config.yaml
norm_place: "pre"
norm_eps: 1e-05
rope_base: 10000.0
rope_fraction: 0.25
attn_scale: 0.177
init_std_up: 0.0463
init_std_down: 0.0
schedule: "wsd"
decay_shape: "linear"
MLP neurons of a small language model. Each row is named by its layer, matrix (up: input weights) and neuron, and shows model dimensions 0-159. Each number is 500 + 25 x the weight over its row's rms, rounded and kept within 0 to 999. Numbers have three digits each.
After each neuron's rows, "fires after" lists the tokens most often just before its 100 highest values on Wikipedia text that the model never trained on. A number after a token or word is its count.

L5.up484:499483481487421500489462511519502480522497512522536511516467494512520554485499539515530458534456481518538515455504506488456527484494511501533486511483502503507490511510537534525481504471477511479506463468504496458491500498532522524486511491477422485510494522515497493511497477542512512510518546533532501481475477529541510465470478514472506468499556489503470437495504513485504456476502491462503493472498486531489503480522535523516518502533491447519482518555523530491486488474486521
fires after: "g" 26, "G" 21, "- " 18, "j" 4

L5.up45:516476530515530482498490493521510513496546471480522494531492470486536449506478502513477493501487497490517486551509531506475443467478482489500513540505558484508495499478491512548484562499488475527500505511514480505463473505497540509471544517537429449460521463516473515525502531499517495499485482502530455495509470488492469485524511464470502508534508519528482503550507471509455522490533491524514459493493486529483512470507511494505507515506472544470469569504490520526537493515505481
fires after: "ab" 17, "th" 9, "ere " 8, "at" 6, "ear" 5, "t" 5

L6.up246:468506492450513516496523488489474437493519533464490501497490459481519506500531545508503506504483512530459577447540526534525523483468475481485506508470522519504484493479438460469535465497503497488490533450505479524508480471475557514488518504517506508513505533495536500509484498503493524520453485503477508487504502528478557493478509504514519494496470470502511496464474535471501519512456517524505530483494493532503528495515474539484474550510469519451502521487504527537481494539492530
fires after: "f" 29, "l" 28, "F" 7, "L" 7, "B" 6

L5.up244:483505465480469484490477490462507493458542531499504502521518466515518489487434489485520492513521507455520501514512498517526522491491507533469493476478557501484538500523486477545513503503492504508494477464481503491496454473481481515493482485488478490544518495524509495514485545490555479497477449491497515491502486472488506545544494504454483460499534483472486508522477500506526493488524501542545540480478507472506534473543521526540508494529502486460491504466529486578464448492548481
fires after: "m" 26, "h" 12, "v" 10, "M" 10, "V" 9, "K" 7

L5.up52:503543489578470473524486525502445521492507525489522488510466486495566524500484511508481519523517494441517535544491498478497509507517479511469502485515511490493502493531526495541478508502508476512485528517523509446512495488509474555550492504460492492487522480509502488507514540527481462515517493524524470484513524497518491536517467471482503539482437481466480548501498484526496494539472502542456469531522488511501493496470481446498508476496493511517431513474531520484517489480498528
fires after: "i" 13, "A" 13, "B" 13, "P" 8, "att" 6, "R" 5

L5.up23:476540511499486522474528505512498479454508487495538507477498467547480502549517444460496523506484479534501521520532465475515502494504510502514490494502457497515489525528476509544505476469513457521489505490490479514463504504563502515514516490493494498491410497505493483468544496482487500454496526501505495513459503499467509522526493461521442508506519485507519456511525523486514538497457507490524486500472498460500525453531504475537514510515508436480539522532546503530499461506472497
fires after: "W" 45, "f" 19, "w" 12, "pr" 6, "re" 5, "F" 4

L5.up39:500467523504457513525552484514541528494521505519517489478498489489515482481496478519500486462493522491492458491490504551521494559519537483493478518530518531534486439506520467503475468498519510494492502533517489507505501564508515514452488516517458510464491471510524491509512524553523511525435522539523497499482479470464510533487479507475498495484466500477557459493463487490532509465486497471477512489511499521512545458484503500510517502516507455501533527469486499474551530507507448
fires after: "S" 36, "s" 32, "O" 7, "f" 5

L5.up71:497518503544485485517507496492539501449506435503462506503455502474514478461476514521495497512505483489526521524525483485479472519515472493560526522513461495537529480523480491506512514531531485498492527470536502455514519500491555512519496485484483523502488518488493471526506452497541496471501486463508478520523479471502478492498507514576509552510515509504545506495513484524453509552504473552509472496480436497520479515477527467496504501477504472529479470477493525511489473464546533
fires after: "at" 31, "A" 8, "ag" 7, "att" 6, "ent" 6, "si" 5

L5.up321:504485502523521524558478479525497517510526495516490487515493510496498531543530461488455514493496538502500495466510511490488528498529487537521456504535483505507503464495477522513464494509503447519545514538484468493496517544552518448471479501512496488472439495495540504496499479492503524523524500484476492472507526508503492502507448459495471554487545460486511515512482522541470501489458492462460529515465556494524551489478495493481521467490472510496507524512499498518454517435504496
fires after: "\n" 22, "w" 15, "s" 7, "S" 7, "pr" 7, "ir" 4

L6.up338:558477485503516490512513536465548538475518522499531514515478471487519517506514473536512528494514507450521493518498518456513493485504453492446491452502518539490522464489485522501510525470488464474486462474495501459504504485486489485475490488493524518493489531499517527532549501475496491497451518450527495512521503528510492502498485542548516486425489509486513538499511504466503475509530469511467527551511536537484493493439527486485477483516515491534470506483530525536482470534484496
fires after: "m" 16, "ar" 15, "em" 14, "A" 12, "Ar" 8, "i" 8

L2.up394:552492494528493517485491469452538498464479504501492473502522500497523493476524486472565466478481497482482488498547515495506466563516512536535548496503464469503479519495542495522548512462538510489468485482527481499494505480552484512524462491484520483475461498481526490499519507456446566475500515526482504497503496487522474489489498506461522520498442497471518506486508537478486496456453524440500524518492502504482528486503510493497498517495464501497481534533508515514485518534452513
fires after: "od" 24, "i" 16, "of" 13, "f" 9, "u" 8, "o" 6

L6.up572:477527481521469472482490497515499508515546489457435491512482468498473502473519490490509458518528488475499473541487520520508467531455491492536506503511567468530494510463518515499510518504454519503533463472510504494514549495499505509470515516487553519490553489487468453479537494541507505502527543487445534493508465540480486484481524502487493492523471451469518510497474480456550494494537491491495492515537523506513450490516490494530503488494466478498498517509484482473529501514479552
fires after: "C" 16, "ph" 15, "op" 15, "Ph" 8, "\\" 8, "T" 7

L5.up444:500483521490505492518510518520516469502478506483533509479495459494460570439470498529486484476516516466519454493494482514519510547532528454481478559496483479556487482512503474518490508498526502500501496501483521523535530508493475502535520483525501523469462522466493534502490532497437477494509486487497525483489548530507487481501472481520499496468508488488452501508508522492495491494493474512474514488529471549459510453520509476537522498490480494477512483540496536570451466500485456
fires after: "d" 27, "k" 18, "ot" 14, "ed" 6, "t" 6, "D" 6

L5.up12:507535508506495502525467509508468500455523471470465487501461477500532489504490500549499488505474504471446439511479488511541493512526514530492502462510503449506462516505508491474477530482530491526495505501490531486493545515485521523503499511470516479489527504481484512486564499533510502502486498509510441463468497531514468498502507503547503505518559510437537496505478522499487566531504485503455517521538522488478488483481494445467484505482530547543513488481477480508558503509501503
fires after: "i" 22, "A" 7, "ar" 7, "Ac" 6, "In " 6, "M" 5

L5.up471:492446477519531525513478501507534518485512458450533505546492474511488509474499490511519532477485523480470488505490546502487495531483500484450465477492499487534518520517513493494493513489491522506515505487469554495511487563553505496486487506464494495477514516544499513448500526495529494487508507499494491555499499492451452496487544473451523495513551432501525457464523473512500527521526497505507559478526508478505527515503466524483484496498522507517510502511467475480511526498457557
fires after: "h" 36, "H" 15, "el" 13, "em" 12, "m" 8, "S" 6

L6.up114:543490520486524458492524497479473525502525513506530489547486439536476499483506513467486511508492487517519507506500536471536500523497489471438486503500487534535530494477498495523501467516531528470442466503473497520498497495468520462474488493504496484526509498484491451511511517468510512501498477479483510503511494563549521518517564541518493428496501476547494508529516480485507547481530465493497489484477476514498503508546523536505510473491507462475476517473479488482500516472521570
fires after: "the " 24, "C" 22, "rec" 7, "st" 6, "h" 6, "t" 5

L6.up369:483459498463483545512518493515487486524499483499498473538512497546508481502532484502501493487478488510510493489482518488535518484482464522540473495481507522520509504525485519466498490472497456541523470508542471485549477501524453509494438499509495492457475490503481463487531498529495453496475510523518510541502459503520549502496489470494524487540467497465487511505444507558500532489474533518552541504492533482508495485495474521457475493457527534482516486556490543524541466479508515
fires after: "f" 27, "ol" 17, "l" 16, "fi" 10, "fl" 7, "ri" 5

L5.up473:540532521486457507483494490542466432479496444477495510524494481484445519563508538534533508526477492522512474531483512471504562484510489491499499536518488535537502469484536481517496470507419487544496505506503485486498496465498491511500509537503541527529487552523453502520494497492516465481509463540521488486487505503505476474505517496528503501466492482518529521525497540500463514498498541504504538502471521504516511484521514504464529484513465487525491476500491470475480470539483484
fires after: "- " 19, "le" 11, "y" 8, ": " 7, "B" 4, "sh" 4

L5.up571:504474542495490460526454501487520499511510506504508465538480513533519508519531519495448457497534494471486487553478481500496517504535457508514477495515524529535475511508498490512495478482473478485535460476491453483475465495489466532495500491511502474503468497486521508464557530515500454510470496571546485509520467485532528466504504490521474513526476495544531490491517488510503522486519501528522490509534467571468499507494471445494488459461551509524483486527517530483496480499512510
fires after: "fi" 22, "ab" 21, "i" 19, "f" 13, "comp" 9, "F" 5

L5.up347:490511467427517467487518502493470480513501458476539477512532504480511513552525486497503515471509545513474502533528512518500510547471518473474477494528479489473451442529534480495505503455482523524471536464523497481495478480494540456486503517464509526490486494484487499489511482475504542518477508482498518532455477511473531495467483517502513530483456536528496470462453544461515524497457528501500533502523482509521503532550486503532505505484507509531497461459508504503514505518511459
fires after: "L" 26, "M" 26, "E" 16, "em" 10, "l" 8, "a" 7

L6.up296:495520512498481463514488555517480516511545520537519509512494459495499521539539493501474503487476511450499508523521502486502473508452521537471524479515507497480528480550502507504499516480497492469498462505458463532505504517491468561536492487458508504470490458501515490489520518499468476465503506508494495460488490530522490477469508523530480482415497481503510523478507473494523491459499511508537506540496490471511524548511477485464464474483500478562531506529489510447529537545495482
fires after: "l" 20, "L" 17, "P" 8, "p" 7, "was " 5, "M" 4

L5.up273:475485503516517505513520463507476486489536454474498487525528461502509496564484496471518532504545474489519469502518470524500523532492443510539547507521489510540515552500500513469525512481444487508495473486514547526566476506483484481477509550478467510524526498486466502473486469491500505478499464439551458548484470485480499490537450494476490528510480480516518514529499484502495503538482495471492492486503524482462502500483514509522486485521487543477506506503527494468537479510474483
fires after: "m" 39, "f" 20, "g" 4, "el" 4

L5.up187:495527480474455525541537509456462514510485486518553525530485471520526496487492523539471489503510507523541486510455488498556464510510541513471535522504542500461523510498515487468523469499522469499505507488516528506504471479480449518509491468470488503478494460462521504469520517510505453449514516490481498473467529521542476483503521486471495512479484500470524508556485530530502554538499480573502516508523509497474478506497508499475501486524503530503491493528474518531476477468548501
fires after: "v" 17, "d" 17, "B" 15, "R" 8, "K" 7, "k" 6

L2.up197:506485497497481477470510535505498542483489475482537543497534509507466502463484505497545541440490470482525456501486455534497440479510506470482524510502481510479489515482476538542524517514468508514456532508481509516507491519534536522508502463492533460492464504522538536478497485544484480507496530510501467525521454486474509487533504474562523485500484467515476484499484501486470511548477475487489504507480462467532509462513477493508540519471503508515459481496540523497484496451533470
fires after: "." 43, "S" 13, "m" 9, "C" 7, "In" 5

L2.up383:444536478528450487535501519453482489474474481503506486520496505480468534534504503476513474524496502474549468520526507497489499483518509487518538509473501531528516496502471471486455489495486471495531533500494550518499515534511519505529487503534472536437513503510538446503510532500494462441499512493485522525480513467500481511496484524518522510469497464536507522533497517484526484502496475481496491434566542479506513514498523488497454538520513475496494517571511515473503487516487480
fires after: ". " 19, "\n\n" 16, "W" 9, "/ " 6, "\n" 5

L6.up331:451524525490504537491475518517499490506542489515480473476506517498507469507486473539471504495494529453469428565519519515527507482479495479471503462539504479530502432516510494556519478508519484517520524460494546509489511512511532534501492492457506525468515494484497451519485493481503473515479547484526463489508520494481524512513528510497522497519503487502516518483472495445556531531491442470526491508492490479514478511540523476502492489502505489486516459483474449502528469509537506
fires after: "T" 21, "t" 19, "as" 11, "Ph" 10, "j" 8

L6.up287:500482545506501471467455481483465481557490470484502499475511486493497490494501532528501492457491505526520500504494520501477447500514471458523495484492510478538510548524513487538508558496470515441477483512463497524503497509490507530505465485479497487451456498548518527458549450456508520464516493511478500520501463475493496539470516481530492515480494516511502487451549506474486487479535489501470511498500504476494523496446493518550523468482517481547547504535518514517491489531499511
fires after: "o" 31, "O" 15, "th" 14, "li" 12, "I" 5

L5.up112:553491462466482485535473513525473505464525474512500481499508483492491445503494517476507528488525462508521461477494478507481496530485494530589472514552472507513529474474492473533462522501490488521486514531480518486499517491486469462490458487535505521497539497471518503483475489473517513509518528505510508508529512483466490507502517508489512477456496555497532492501551463519528455462471478491533487502503482448500514473523504488484518488552512484460516479522497520558498487516548530
fires after: "." 53, "|" 24

L5.up179:465487508465533478564493553507483555515515521505543476483490506485531534500556435478481497518511524485481454483541461490516485475520533501490484523500486533528512491533503479494506470480485493507464510478488505495529530516534504494481496503503555513458484464454464512484506481540490503507498485483468451501484539481473512508503494526474503482506447495506520508502447520517513524528516496485504509496514552511490524509475476490526511516513484444461460463545488517519532503519481495
fires after: "s" 38, "R" 15, "r" 13, "S" 8, "tr" 4

L2.up221:514520514506468510484493542470499460508490499532511513513527511531466522525491455478537503446491492512528490495478533499501440527470457486444498513502509546482513482485484526530492505476504494532457512492510501514493498487571489501524501486456535517477506519533481504481534481493511494516499488495514465537511501506471500519496420527550474518496508480494468520491466528514437487525513513452477561469526492478509501501481511514497507513496516523505547477485486526518485450522537473
fires after: "." 65, "S" 8, "4" 4

L6.up298:562543478501474489485444498530484531460487464472508499477483492480502483508452521539497505523458542472510461529500521499486464474490501485520506529531485478491491546525503478480491509491504481537518523487501445468521512538489528450498535519502482501491499453537542480490491471469460512457499483546515514488484520458487529492493522502501485530497503483463545487495542491475496472525460477506489478510490470511483514522483536539520516495459550500512490513512534465506542506465504498
fires after: "i" 17, "ri" 9, "ti" 9, "in" 9, "al" 7

L5.up247:561551504494568521487496483433532480476502492474492483485505523504464466535525488530479529491505500557469513490530484496517514523527497504502485511505455498496481492470538507470460488495497489469509569519522460520525519524516521513480521526489488487468455508505491452494452520517505470502488529454487500531508456466496474509527486490474502490514463513511508465536508481523555511481484499515459493495507492535447516534478485494540494505492497465524502500524518523512527524495472480
fires after: "s" 50, "S" 9, "F" 7, "a" 5, "re" 4, "ra" 4

L6.up62:472431473513531452507510523493504504518505443476511527505544480507524463485542470488487474535489568509464473506509496481487506501467504499477496494487558532468478510524517495558482495468483495495518506488502500490471505514510490487461547494491512494491499525489482513479505530506517534493507478496534554497493505465511495516517504485527545562535514479504503451477490462488509486495484485553519502443512515510491454478480499482473469495513510489476508506464535522510498526465447543
fires after: "to " 30, "was " 13, "em" 9, "ore " 5, "ally " 4, "U" 4

L5.up605:448505463543518503477508458506485504477551514503476482504518514425510494507478524429537488502520507551482496501504530517533502529478516540509523550504503478544499510461484494523514511506505542494518492529530494511487484461475508512550497511483484524482522489465480514525517495476486468482485497474479490482484460484456505481525506508466489511471510506519490491472504518463546484487498428498522484505505511519503507484526504494487522477508544529470508472459506488500469513582485536
fires after: "m" 18, "c" 12, "M" 12, "f" 9, "pl" 7

L6.up547:534513483457509534513503497543479457529496532485512516495551491488479453516462520504464506486497508517494502492519518477488492491497531498477481546504497490504488489494515519496526508484511499514474549475516500487467504532509531521486463527514441523488542505567500524506481502496503518528490472522505476465533475466483490470479508452471431486512484535471507489486509533487576477491489433503508439496482510448531516514486483520496514493503506505503539465499484473519518508456516526
fires after: "al" 36, "ec" 16, "es" 5, "id" 5, "s" 5

L5.up503:507510486488539533510483506503520504451520505517506501566526517505471482503513498455515502515456530547511538474461480502505505501481510471528534519557502505483499489483460530516500537489487504490478493477489529516432511496527466503454474502535508525482482464532485505467533473495502487557538498513512486516501513488513513511520456477466518446489489528526518472475493527526505522482490463492488506506537512458510457464500464506508499479530548511531518498504507560532547471478506501
fires after: "el" 17, "n" 12, "." 11, "ol" 9, "al" 6

L5.up423:511509480503494535497471501496491509504515521492550589497523460469482500507486467474482515473486469549452500456505493487510466494508498490474511497493499532482480487522501532496526496521513496535521498469468492509568515496521485459504489509472484460508495536491515464558489497451467511486509524487475496478521491512484523521435509476530423517496516480522516437521512506516508490512481516538452522519504485503467455486505493535509475505523481502466536510522531528487503511492488475
fires after: "f" 27, "F" 17, "W" 14, "A" 6, "E" 6, "B" 4

L5.up41:522487479535519538510479499484522485472502531488444531500476491494527529458501428522492504513493478476522514501523555526499476476497493445511479524517541516470557480492500466503512478512475517492456508529524515513471529537521530541472479467490491453513486472508478521534547484519527518498504496518477492503470479505461509502475475499512448514513507534535497482516479498504496508511507465447463505456526455485551512495477504481523492547538486482507498472516500502480538534491489511
fires after: "em" 17, "d" 16, "s" 13, "S" 10, "Di" 6

L5.up47:492480532519506474507495487489506485511504500478537553519512469540499517523539490515511512503494504512531536497504479493476524458479482523493512501513532539465536531499519500544443485482471473533502492500470519439492513483481492555506532509481479546507454532508519487508497509532494541502457523512479509507463493485495529525467495456500469523420468514492536486517513476457522480481464516505515524465492540457464497491483503523506464496508521495497496511546511531458477505470458488
fires after: "L" 22, "W" 11, "f" 11, "b" 8, "B" 8

L6.up329:506484477503484471490531522513505495458493486522532547513499485519504507502489489494499458499474450524521474508487492502529570467489500506503495476477500463468524516493474513490484496500503497443446471472496544487523473520484482512519504513516480536498528494503502521522518502483479488504550469472531462486491501505497500508483461481496498517505479498474512505537466559485509519476474511546449520435564506472478452491518475539510551483509519498441560479486518483493496500532517519
fires after: "st" 24, "L" 15, "St" 12, "z" 11, "B" 5

L5.up94:464489519495528557532476517523515475446509511498507482462568505483541494509484498505525492470476519471477523504472526501509481489503469513511493516481529509493479521467505540484510524486485483473511485527502477501488565506427492527461497488505517575477495495460512522483501505466527529475517525521522535463491458464500488481515501512492506501518536510463522507457480497479495507500478455475488502551501480534520519518490497520527509493547521513516461445453519510467486506485509522
fires after: "P" 28, "c" 17, "Di" 7, "in" 6, "f" 5, "C" 4

L5.up526:495504493500510474443499514521518546461492514530502480529483497541499440491536532512517538496491465500493497464513484447551463543508534487467513516523463459481521543542505465473473518458495488515508510491499531504512542515474512492493452491473503563526525479472493532516511443470511511531497472473565539503515491490478495519463502512504494517470490499468521478492527515546489513513483520476536515499468528463494511502469489493520486528493460524487515504510475518494492476524509494
fires after: "R" 34, "r" 20, "|" 8, "tr" 7, ")" 4

L2.up109:479514488530487492531502503516486506483441512500528547524507497544474512482502496514539492500493517505522476451523476518521497511489469465474505492495515532434464532510508503489474497504495497539448509546512461494490492533509525503502480478470501474508486482526482522491521500501504515504486496468556481503516510473444496524522462552542546509519510492478483506497490531461476509486510517507472514537506444491523489476480469461522450492466444536522503500549494547514478486491536543
fires after: "." 93, "," 4

L2.up545:476486492514480464511486525494515463497489551489477506531543510501515479531499494481474547487482500495524524500498470521496478508517467484461534501544508516482531532504514502512500549492569487519500482502458528478515483500533523534497506473514485469535496458522485501509463443491488557528513468499539482486515522467504541511454467502502496543480472515521486516507438528476504503516480469476526507487494477485524496506562452470510483464528493475526487499503522503513493499492563459
fires after: "\n" 24, "=" 15, "\n\n" 14, "|" 11

L2.up62:494512530553456467518533513459501486455469509478474467538501495481501532534512509487548494483462519499518525492461504478476489487547504488503523484459547531511521476472517506507443519469518463462517509488484524521527529528505502529494538508503476523471499507513498487473505502517479524447484503479551484502476513502482536553491505507504505511516459476533505523556467526489499504501502442486495526473517517497511482516474547526449474479534512467539515471505494470489491521482470502
fires after: "'" 21, ". " 16, "\n\n" 13, "\n" 4

L5.up340:495505476479510531526491457487514499490501480483553513486477410488518532533523483517496495457509510487487522504474492535546504514489476529513517495485542512520462524500479506462534489512511500512440509451513477516486515504447497492485501461488468491481490520497484519522505527533576474497510518535522523505499514454465524528520432485541505506470480509495548510473512479526512510523521502500495474494451509520478502530478476468493471470520500493504480485474560502525519517514499494
fires after: "f" 36, "D" 28, "rec" 15, "ec" 5, "el" 4

L5.up138:499520513486493521490509457461505467533478474493514479484485484515528510511497496520446531489474505516524534501509491503533525523481464521517517505555531530530494473502519475434505467501476489472507499494484491487474511535496446504516457514453493479481456490528469546570522482508530497469475494493504494505481497512540526507481462509540466500451487467531499517441497490522505470517467494510506540475534511519525535458495505541515487487470489532511481474528494541542511506502494526
fires after: "fi" 18, "f" 11, "m" 10, "ab" 9, "M" 9, "em" 7

L5.up331:489435511468495500517514515544495470530505507519508481527506543493497481494498471541527490483460463486514489486546466557514492501478467552531515489526532475459464463470498542490532520517483523535508497497486517502522482503496465452527510529505452532517489513503484519485518472483487530453466557506464521497465490493537517526528510490481469485513498502545513526491479538528525543452484480469495528512528462498495495490459488504472488511476536486489477490534534500502468508494512508
fires after: "ol" 20, "f" 20, "er" 8, "or" 8, "v" 7, "V" 7

L5.up20:510508481463520481467529493507512544479487496486514463531482480466514520502479501471546531509500471461502542471483501461478509497492523493530520505486481473476514499514539491479509483511461519504519499472511528478465522545493463498480542459459514503489543510517493521520502517490531521500534523476454495551511522522499508525522533552550536488453549538532500519532524484467509494502479515488502495535511470482509488513513491494530496476483478460495491537464470508478432465486463538
fires after: "c" 25, "t" 15, "inc" 12, "St" 11, "st" 8

L2.up177:502488511538473491444496527500479525511502498524464493497464515500500473504481517512484448513468518534508518468510513484497468498509454456508512492427477489469521506528475500535417512516561533541474520553501480506488531545506546531504476503488497509483519484500493496482491522493511545493470480522470479513493473460547497511463468514524521513501509489490479487504477516446503519512489519466527478493521527548523482483487478501475489493482525451484511505552469468516506496502493477
fires after: "t" 18, "/ " 10, "W" 9, "ad" 7, "p" 4, "b" 4

L2.up500:509481514503482512476510502529527480483445497507530487535554487540468514474448482504529468436483506529523470464474490458456484527510496515489491495522476509534492531497536502536474465521515500496474521513476481465522513470527517495496507460453540454541493543518531516492521505501503485526492535509526493523493496526483485532483474530519539502469523463445503491507472505508506511500501504475505527514477503526528462471501539507491499484491486509519450460499529535571502489492514518
fires after: "." 19, "S" 14, "C" 6, "m" 6, "St" 5, "th" 4

L2.up212:509520512494483447498521530513512498479453472477524546525527525458486489547505470496483543453517500433545470494521473542481451515474528492505501503509486497484507497519469507498519504506474524495469505515519490476505487542517527531480501464447530477491461485512486546497501470499501522482508470507553476538533494519458525531487458513548526488503490484529489495500494545465456508501504470512474520498498484490525493505476472486498509540477533492525476513543530532488485479485541474
fires after: "." 61, "di" 9

L5.up140:488512532461505456505494524524496513503453477547512478531485444475448534538500464505539471524498509510502449497513494512479492540503499522488493492526497551501513454488520467525505482485506521492499508492487509495503494482509543463499550545478486465473548529519501517491538521506525516499486476490455470524478508449546447514505487505491529519542517482497466467492500508478495500445491505491493504506506485534499533511493454519469519526473554493489489491509492516499525560521499541
fires after: "M" 19, "S" 12, "s" 10, "Y" 9, "ar" 6, "m" 6

L6.up343:485516477459528481484484515486498465514573460485483521414502484513496495516522489548503485521499494511516496544495511496487500448515493512520539487495462523468465469545515501518479512492520519479541491476542538497516515521476538495495496473480493521485510498500479501513482470487545473466506470520517479481485502516480496470517481543543505540462483492487484497478544553489499500472480505497488500499477531467493549489520526495477499491518433478493528514471522518476530499479511564
fires after: "od" 23, "y" 10, "l" 7, "us" 6, "ak" 6, "sh" 5

L5.up414:486517525457514478545493543472511475495492460482528470484534468501526473513492508516479522477491513508490509469498461512510521520479504510514498515506500531510470470514545510480524498533515499459515497491475522450462504511527539524512522488479475529517519524531524469519519511494520529469471477489480498528509507517465507505528479521516484487521479491492456447499514453478525527468439458536530509474568480498496520496480526474506495571519494499465451500473532559518488484503475486
fires after: "M" 39, "F" 31, "B" 14

L6.up196:480503515508531505466507570493537533520511501481485489530461483528515492478552506459495485536493464480476503535481488553467525506494467477488484490492501482502504523481482458473475508527495513504517487541463487492544489478483470497502482474494545493481484520484517480544539488491535497473475486507507458533494471492501467537514488466526471507538530496474499512518513492524498530498513514540545499513471480529502525540482495520563519530443488504456455500499452492468513493455517525
fires after: "rec" 17, "pre" 12, "ec" 11, "re" 9, "p" 8, "c" 8

L6.up582:501500462513501477502469468463471503536513508497527521529523481514443432465519530482492478453496515461506506473489506503520498481512507483467499530533502465493526541512484470502510494487493551469451518468497546532510536482479459505474503547509502488517500495503512500491481428523528485505531509462450540521547518519530476520478492498478509516488490514508533498481481485498513490471517493479471496569496521518537510497518510511498529530500520499501466484469439502472542508496534507
fires after: "ph" 19, "id" 12, "T" 7, "p" 6, "k" 5, "st" 5

L5.up142:492532528471482477517511501504491515515489496512512466528506490471508485491498521512474536482542509493491486461549497528486482505568532506490528502483493490520502499493513519508484525441481512511501553499515482531472522518523481503465502532534511529484437502489501466457487476534500530481546501509461538490506508490462483551510485479519532477528501495532514505462512528526526506477477507469493486470551500501534509544473477498531525450535506476499528525529476493462465554454460511
fires after: "s" 21, "S" 20, "G" 13, "g" 10, "D" 8, "pr" 8

L5.up231:480528526469472534515495548469474470540476545493519520510502527465477488526481493537504508486486556487471493475459450499540513537568491539510534508503491550483483502499486511535475474518438481509504489492472461487511448451491525508501493471503491530520455498537487471493489534505481504489523465476524480530497520495544518499521494512478465490513499505489524528475498502487495522568515507520495531507482466493494471468513482515505455470501479482499501495518488479494441509481528503
fires after: "b" 36, "W" 20, "B" 15, "V" 7

L5.up136:522489488524514497502464470524541487499527468471502516504499518519513549500507497539529502567504484486502510486488498536502486486523474525513479499502479515488480509519499526546487509480531508456465515500484465453520462461510497499469503478487510499492497486481518487461498442507513505504461456523547539496506450523490457489473443504479461553516505479481534490492460487519513490530531473529520523489460480528533518554475509505526541427518501485498484543501527496510483508514483479
fires after: "G" 36, "of" 21, "Pro" 8, "Fr" 6, "F" 6, "g" 5

L2.up461:509524514510485461509499515490478444471493505507480504543525500505514491540446480498528509470509493530517487510544507465508548483494474506497489531483528481509454524554484497484510496513518492497503519517534490510559513512489491529539500521511481520473499515577498461468496467494581495519490544575530494506475519505516528514464514514518463479514480481533533539481506504492483507485484521508509517483492469459487516470495530505515479450489477459522511499526492515477544510483514481
fires after: "\n\n" 49, "|" 35, "\n" 16

L5.up11:460524484476513543477544462458474494486492533508489511500519477540496487484511498520476505447519499536507516480455471534490471467472452518478525520527479502479499507493497518479517501479490459483518481508494519451555471514486492505501459510486512554454542494500529499496519506503511533450503524489522519441515505537517527507504526449499513514451482500472525502511461496503513533504534509479532519488521511488506549496480460496503471495515538498445532468504504508559478500516499481
fires after: "D" 22, "R" 16, "v" 13, "V" 12, "H" 11, "ef" 10

L6.up633:466531476516493484539484471534484514516481526477462494478486498515514525542467524473494481487509549501568461505511522494495442468509479527532528546437574540488527488502466482539505505505514486508486496496474506521505478505481505504490490524505485576460501513502536494476490529531514518497534531535504520517495498474536500534508462445509496510495496498507500477483487447505496484465529489473512438480493487503503464496512490465492493490474502467473526509464519506479505514482517502
fires after: "c" 19, "D" 9, ". " 9, "3" 8, "f" 8, "C" 6

L5.up99:500496480533470480470495488494538515518523511472476517511495506518462477518518484537524510463471484466512511488513501491487512462492502487487505495440519521449503472507504517517472463521508464518514528490484500503479468500555476492551452496505492564545498507490492511516492463472501461486495458548504469519508531465532512483464540499456492499490498468516515519531526522480483461464528497504493514429510479511541522507466484535492518514501570497492501515487534536499494507461530525
fires after: "n" 14, "w" 12, "v" 11, "ap" 7, "H" 6

L5.up296:534524528469488514489475505512507509499546503492507550453504454502479451492503538532492528454497494462514508456521499457510530499519504544508500474491525518463485493484521523497497489522473479467513527471478558534478459520505513472469507478502547488479478501510457465484495487474527526540522503499524524483497531511493490518482486486529466475492478493532480516513480480491512546537443488552512513499469459477496541509490506505494477531506467502503492522443494497497504523443552513
fires after: "L" 18, "V" 13, "W" 11, "v" 8, "Ch" 7, "c" 6

L5.up408:500478515508478495533474447467548493475498483497512487534487503464520484526535531504498521484451505458452503497487446485485478471508502518487479501509526498497482525498505498497532484463525469466476477482507520516451493527549479502508518533508517529532490538524526553526481533511493473468471447475545499508513506489482509529526510505477477499495512472532517491503532517465476495536502508531469462505477542548501514543464490462475442509499503491493527520521488509536520560506480517
fires after: "v" 15, "f" 13, "F" 12, "w" 11, "W" 9, "iv" 5

L5.up391:501470504452498495475489528499488500480510530492514505476500500521462508515500526489500489472498471495457489513495478530521466522523510490476540508540508498502509455522512504490532547501538465515512490493479512501471503507481547519488490487529492497469527495519525473444561486495492529449517537498517508504489529495506525469495527580536454513493510506481531499551448538524498460492456505482499512538485545453439546502490470500498486524484467493484518511502499470465478483530530494
fires after: "l" 28, "L" 23, "Bl" 8, "r" 7, "n" 6, "it" 4

L5.up197:510410475527454473486438508519573522520497523510536486510510532479471492502490517467550493492507493468518498478512457492475494522499510492510447472477491512508503490510474498567501503513525505482519502493490566523503504519500510487541500469492493531450551521495497505507517515485516495487535491438457526503497468526510494529507492466476516474499518488466527484467455554476505479484518500518493501496491480529482525519502520481468518521517504493499476465492474479520538505490504470
fires after: "S" 20, "T" 20, "P" 9, "G" 9, "s" 7, "I" 6